From a checkpoint of a small transformer trained on Wikipedia: LayerNorm before each block.
MLP neurons of a small language model. Each row is named by its layer, matrix (down: output weights) and neuron, and shows model dimensions 128-191. Each number is 50 + 10 x the weight over its row's rms, rounded and kept within 0 to 99.
After each neuron's rows, "fires before" lists the tokens most often just after its 100 highest values on Wikipedia text that the model never trained on. A number after a token or word is its count.

L12.down778:45 40 45 37 43 49 56 49 51 57 57 30 41 45 54 48 53 49 27 53 61 37 55 54 52 54 57 72 59 44 67 52 57 63 54 46 53 42 56 42 61 42 58 32 62 62 38 52 52 48 49 57 56 30 41 43 52 47 50 78 57 52 61 52
fires before: "6" 13, "4" 12, "5" 10, "0" 9, "8" 9, "1" 8

L5.down473:45 66 48 48 40 43 50 44 39 33 47 50 42 46 47 64 59 68 60 50 52 32 47 37 61 56 60 66 62 49 59 45 62 55 48 53 50 66 69 64 53 74 52 52 43 69 50 42 60 24 37 54 58 45 64 42 48 49 63 57 44 52 42 44
fires before: "2" 30, "1" 9, " Antonio" 6, " S" 5, " R" 4

L5.down594:51 56 55 70 48 56 58 54 45 54 56 37 34 60 45 29 55 49 47 51 48 59 48 43 28 44 49 61 54 67 39 60 61 38 65 56 64 46 50 66 48 44 64 39 47 46 47 40 51 64 51 51 53 32 50 49 44 34 29 41 45 44 55 44
fires before: "\n" 26, "2" 18, " prote" 4, " integr" 4

L5.down884:50 51 45 52 49 57 48 68 55 57 44 49 55 57 71 44 39 51 62 48 53 48 59 41 39 36 57 61 64 39 44 46 37 57 57 44 50 69 51 55 51 33 48 39 55 52 59 50 46 72 55 63 47 40 60 45 55 48 26 41 41 30 39 61
fires before: "\n" 39, "ad" 13, "\n\n" 4

L12.down88:44 50 56 49 56 45 59 42 53 42 53 59 47 51 56 49 34 41 47 50 50 50 36 76 56 72 61 44 56 45 64 39 33 57 33 58 34 46 58 51 50 44 52 52 58 55 41 33 63 58 46 56 41 49 52 51 50 71 53 85 54 61 62 48
fires before: ")" 38, ") |" 7, ") | " 6, ")." 4

L5.down278:48 49 35 33 49 61 47 37 47 61 60 33 45 52 42 50 46 68 55 63 46 50 64 68 47 60 55 44 60 50 49 63 49 37 38 39 50 36 61 64 33 53 50 28 48 35 61 53 50 59 66 27 64 60 44 37 51 65 55 40 54 52 25 50
fires before: "\n" 33, " –" 11, ":" 5, " B" 4, " " 4

L8.down446:52 55 51 59 59 55 66 39 56 44 60 48 45 39 42 58 58 55 13 54 41 69 51 47 43 59 50 47 39 44 41 60 46 37 50 45 55 55 38 42 59 49 42 57 53 46 21 51 55 47 50 66 43 61 40 59 48 56 50 44 59 48 41 36
fires before: "\n" 35, "\n\n" 22

L4.down796:47 42 38 49 57 62 43 50 54 56 55 45 45 21 38 68 43 45 58 41 64 52 56 53 44 37 36 35 52 41 27 47 26 59 41 52 42 43 41 47 81 63 57 34 56 59 39 56 42 35 41 61 51 45 49 62 50 44 50 53 48 56 58 40
fires before: " / (" 16, " | " 14, ":" 11, "." 7, "," 5, " | +" 4

L8.down177:57 69 44 41 47 66 55 44 41 58 76 43 41 32 64 52 46 46 53 63 44 47 59 56 40 71 44 62 49 47 41 37 33 43 51 40 60 58 53 63 46 37 49 63 41 55 58 47 60 61 46 28 49 38 44 39 55 47 53 58 46 52 64 46
fires before: "2" 38, "1" 33, "\n" 10

L5.down742:48 51 54 49 49 48 54 59 46 42 58 52 53 49 49 63 82 59 41 38 55 51 58 65 48 42 57 67 49 57 53 59 52 54 47 51 62 63 44 47 56 36 55 53 52 31 57 51 54 32 62 65 43 65 47 50 57 28 55 66 49 57 46 54
fires before: "\n" 35, "\n\n" 24

L3.down221:64 42 47 64 69 50 45 41 59 55 54 58 50 51 42 41 51 44 56 61 46 46 70 54 40 48 52 67 41 52 59 62 55 58 54 46 56 31 50 29 58 49 54 61 45 49 24 44 64 47 29 50 45 49 50 39 50 71 49 69 54 61 36 49
fires before: "1" 14, "4" 10, "3" 8, "9" 7, "7" 7, "6" 6

L3.down18:51 65 46 51 41 27 48 49 36 41 52 25 50 35 50 57 42 38 51 43 50 44 68 48 39 58 40 60 34 67 42 49 48 41 52 42 54 46 62 66 59 57 45 47 53 58 60 48 48 39 48 57 45 53 41 62 60 25 60 53 67 54 43 44
fires before: "1" 13, "3" 11, "4" 10, "9" 8, "6" 8

L4.down159:54 55 42 49 46 58 47 43 42 50 35 63 41 57 36 48 47 57 58 67 66 51 65 60 52 38 59 42 40 48 50 62 58 48 47 59 58 57 49 50 55 28 45 30 52 74 51 53 45 37 41 68 59 40 66 47 44 37 46 48 43 25 46 50
fires before: "\n" 38, "\n\n" 8, " / " 4, " |" 4

L10.down590:44 46 46 63 39 47 55 45 22 48 56 39 60 61 56 56 62 57 53 58 60 43 50 55 55 50 47 63 41 47 31 47 58 48 62 29 53 58 51 27 49 32 57 29 50 60 56 43 50 47 42 48 47 41 35 41 63 54 29 35 44 49 42 54
fires before: "1" 38, "2" 23

L8.down889:63 55 52 34 53 53 45 53 61 51 37 39 70 56 54 44 38 51 61 42 44 62 41 39 43 67 53 55 43 57 48 27 33 50 45 43 58 45 49 54 35 50 44 40 36 49 41 36 47 47 36 56 49 56 22 47 69 55 51 18 50 48 40 52
fires before: "==" 18, " ==" 15, "1" 10, ")" 7, "\n" 6, " and" 5

L12.down687:49 50 42 40 48 48 66 57 47 46 52 54 50 48 52 52 40 37 35 50 46 60 56 49 55 57 38 66 56 49 51 57 46 71 45 56 41 44 38 42 22 50 60 64 49 59 49 36 51 56 37 49 31 63 45 52 47 52 49 54 47 50 69 50
fires before: "2" 43, "1" 16, "oston" 5

L12.down311:48 57 49 45 54 45 63 37 48 57 48 54 45 44 46 70 28 49 63 59 66 41 47 69 40 48 36 55 49 48 30 44 51 60 38 27 62 67 50 55 49 54 53 34 59 42 48 29 63 47 56 54 51 57 26 42 58 43 54 88 53 42 67 44
fires before: "0" 12, "4" 11, "2" 8, "8" 8, "1" 8, "7" 7

L8.down2:41 45 47 63 35 51 45 51 49 40 54 46 39 47 46 66 54 61 58 53 39 62 39 33 44 55 48 60 40 54 57 44 60 55 25 36 46 59 40 43 40 66 51 38 51 58 40 53 47 64 31 60 32 47 69 30 58 50 51 55 55 32 42 48
fires before: "\n" 16, " | " 13, "." 12, " | Ch" 6, " |  |" 5, "\n\n" 5

L5.down604:46 35 56 52 27 25 44 52 48 43 43 56 54 53 50 48 48 53 61 60 39 62 56 35 45 53 57 59 29 52 65 64 46 49 38 59 32 33 47 52 49 59 49 67 62 38 35 41 40 48 59 47 46 56 45 61 44 51 45 40 62 52 57 73
fires before: " | " 20, "0" 14, "." 9, " |" 9, "1" 8, " | ." 7

L5.down806:54 54 59 44 41 45 56 63 54 33 63 60 64 52 49 51 38 44 62 36 69 53 70 56 62 51 36 35 41 50 30 71 46 56 59 61 48 48 46 48 52 58 48 59 41 57 59 42 46 73 62 45 62 57 53 45 51 51 51 39 57 47 50 39
fires before: " | " 24, " |" 12, " |  |" 8, "." 7, "% | " 6

L8.down502:45 57 56 51 61 58 51 53 52 39 43 46 51 39 53 53 55 57 41 65 38 56 40 53 55 53 58 52 35 70 55 55 51 53 59 32 61 46 30 47 45 52 58 48 49 57 53 57 55 37 50 64 63 28 67 38 44 50 48 68 44 63 66 57
fires before: "\n\n" 22, " The" 11, " He" 6, "," 5, " In " 5, " In" 4

L10.down141:57 33 53 37 46 35 53 35 48 40 35 46 53 43 60 73 44 49 60 63 41 32 45 43 43 34 40 49 33 43 32 44 48 48 51 38 44 80 53 56 55 48 51 47 51 57 38 28 41 47 46 60 50 47 65 57 77 57 52 45 57 43 55 40
fires before: "1" 14, "6" 9, "7" 9, "3" 9, "0" 8, "2" 7

L3.down377:33 37 65 33 56 57 52 57 62 50 52 60 34 75 38 48 65 54 53 64 51 55 63 57 53 38 77 38 47 45 44 41 56 51 43 59 50 61 44 67 46 57 51 57 41 54 54 49 40 58 43 45 60 50 39 59 42 32 38 48 53 41 55 59
fires before: "2" 29, "1" 14, "." 9, "," 4, "il" 4

L12.down299:57 42 58 57 41 50 40 43 39 43 52 40 53 58 40 37 58 61 99 52 36 45 56 58 45 52 55 61 49 62 61 36 56 52 59 42 49 54 60 42 44 65 57 54 54 37 49 51 70 64 61 44 45 50 44 43 52 44 50 29 52 38 52 54
fires before: "0" 19, "1" 16, "2" 8, "4" 6, "6" 5

L6.down406:45 48 58 57 56 57 44 63 53 22 30 56 49 46 38 47 34 42 54 60 37 69 47 30 38 34 52 42 56 52 56 47 43 51 71 45 35 85 52 41 65 31 57 52 52 50 45 49 51 50 57 41 54 52 53 65 57 54 66 59 50 30 40 44
fires before: ", " 48, "as" 4

L8.down53:61 54 52 46 66 52 41 55 53 37 55 45 44 39 60 54 60 49 56 45 58 54 41 63 50 47 41 48 57 66 39 56 47 63 53 62 60 43 45 47 65 60 66 51 46 45 52 66 53 38 45 79 56 71 50 51 80 27 50 27 54 39 53 53
fires before: "0" 19, "4" 11, " | " 9, "1" 8, "5" 6, "2" 6

L3.down275:49 41 65 50 51 55 56 29 49 43 56 29 52 41 55 36 61 48 42 55 57 57 60 35 36 52 55 42 34 62 49 55 67 44 52 64 41 57 52 68 54 33 54 64 56 44 46 45 42 45 66 36 68 59 49 47 61 47 45 45 40 49 45 59
fires before: "2" 27, "1" 24, ", " 4

L8.down640:47 47 65 39 45 57 68 47 56 59 39 46 42 38 48 66 48 47 58 58 43 53 58 62 59 45 57 50 45 42 62 39 47 51 58 45 73 60 43 61 61 43 61 59 55 69 35 36 38 33 72 45 40 65 38 52 44 56 38 56 34 31 38 33
fires before: "–" 16, "1" 14, "2" 11, ", " 7, "(" 5, ")" 5

L8.down835:58 48 44 48 31 46 46 51 59 63 23 37 55 42 63 47 43 40 65 57 36 38 66 29 36 57 49 47 43 44 55 41 52 54 50 32 41 57 52 43 54 34 54 46 48 51 51 28 55 60 42 43 42 49 64 69 40 37 57 51 50 52 52 44
fires before: ", " 51, "2" 5, "." 4

L6.down456:41 45 54 42 50 65 49 44 48 35 44 58 52 50 67 51 57 61 54 43 32 58 46 31 45 54 54 41 40 54 45 42 60 68 28 25 45 62 53 40 40 51 49 46 52 55 41 49 54 51 62 49 30 35 33 38 60 59 29 29 55 60 54 55
fires before: " | " 27, "8" 6, "jan" 5, " | ." 5, "3" 5, "6" 5

L12.down159:53 63 49 45 59 28 53 55 43 51 59 71 57 47 58 55 49 38 65 52 49 68 62 47 75 60 52 48 44 47 48 61 47 54 53 30 51 53 38 43 40 26 56 50 43 48 75 48 49 48 57 42 57 65 51 43 57 45 52 51 50 53 44 53
fires before: "2" 30, "1" 22, "- " 8

L4.down879:61 33 57 72 32 68 61 53 50 54 44 61 45 44 49 46 44 38 44 40 50 53 53 49 45 36 41 55 53 48 50 33 48 73 40 45 35 76 41 53 30 37 51 48 47 45 59 44 60 68 37 49 49 52 37 70 48 60 64 38 48 67 54 55
fires before: ", " 60, "." 7, "–" 6

L8.down50:51 46 52 47 50 41 53 36 38 52 61 45 40 59 47 67 54 49 50 44 45 49 60 64 45 59 41 51 53 46 37 49 69 30 56 49 62 63 49 56 25 41 53 32 37 45 52 39 43 43 51 49 72 49 52 55 57 45 58 43 43 39 47 47
fires before: "2" 33, "1" 30, ":" 5, "|---|---|---|---|---|" 5

L4.down359:49 21 52 49 49 44 58 42 44 47 55 45 61 41 42 47 46 68 66 62 64 63 52 38 41 47 62 59 40 57 63 55 43 56 40 63 47 50 53 64 52 47 50 52 28 36 56 30 43 65 52 40 46 47 46 61 59 31 66 50 56 48 54 38
fires before: "4" 16, "7" 11, "3" 8, "1" 8, "9" 6, "5" 4

L6.down83:51 65 55 53 46 40 59 45 47 54 49 52 40 55 35 53 56 67 44 54 43 42 58 52 47 52 57 30 36 43 53 51 71 66 46 54 49 61 39 68 50 49 56 30 33 58 52 36 55 47 54 48 65 50 35 47 32 46 41 42 45 48 72 41
fires before: "2" 16, "." 12, ";" 10, "," 5, ", he" 4, "22" 4

L2.down772:64 56 45 41 68 54 48 44 64 46 56 61 68 57 69 66 50 50 62 36 53 50 49 25 63 44 38 59 39 43 48 37 54 65 53 35 49 29 40 34 39 34 51 34 44 67 35 49 43 26 38 61 59 33 34 43 50 38 66 47 33 72 51 66
fires before: "4" 12, "3" 11, "1" 11, "9" 8, "7" 7, "5" 5

L2.down48:55 34 49 68 50 41 41 50 55 47 49 68 30 55 55 51 55 53 50 47 46 67 46 41 44 43 74 30 64 56 54 51 35 52 63 58 30 49 43 73 50 44 47 59 40 70 66 44 33 64 46 58 61 48 62 49 51 19 39 38 40 42 59 54
fires before: "." 19, "1" 13, "2" 10, "," 8, ", the" 5, " and" 4

L5.down445:45 41 49 65 36 35 27 50 41 46 46 63 43 62 50 49 48 52 45 46 39 63 35 31 63 36 60 50 53 45 47 42 51 53 51 47 39 54 35 46 36 41 53 51 43 40 55 66 29 63 86 51 52 42 49 38 51 52 68 47 57 44 55 54
fires before: "- " 37, " " 15, "-" 11, "- P" 5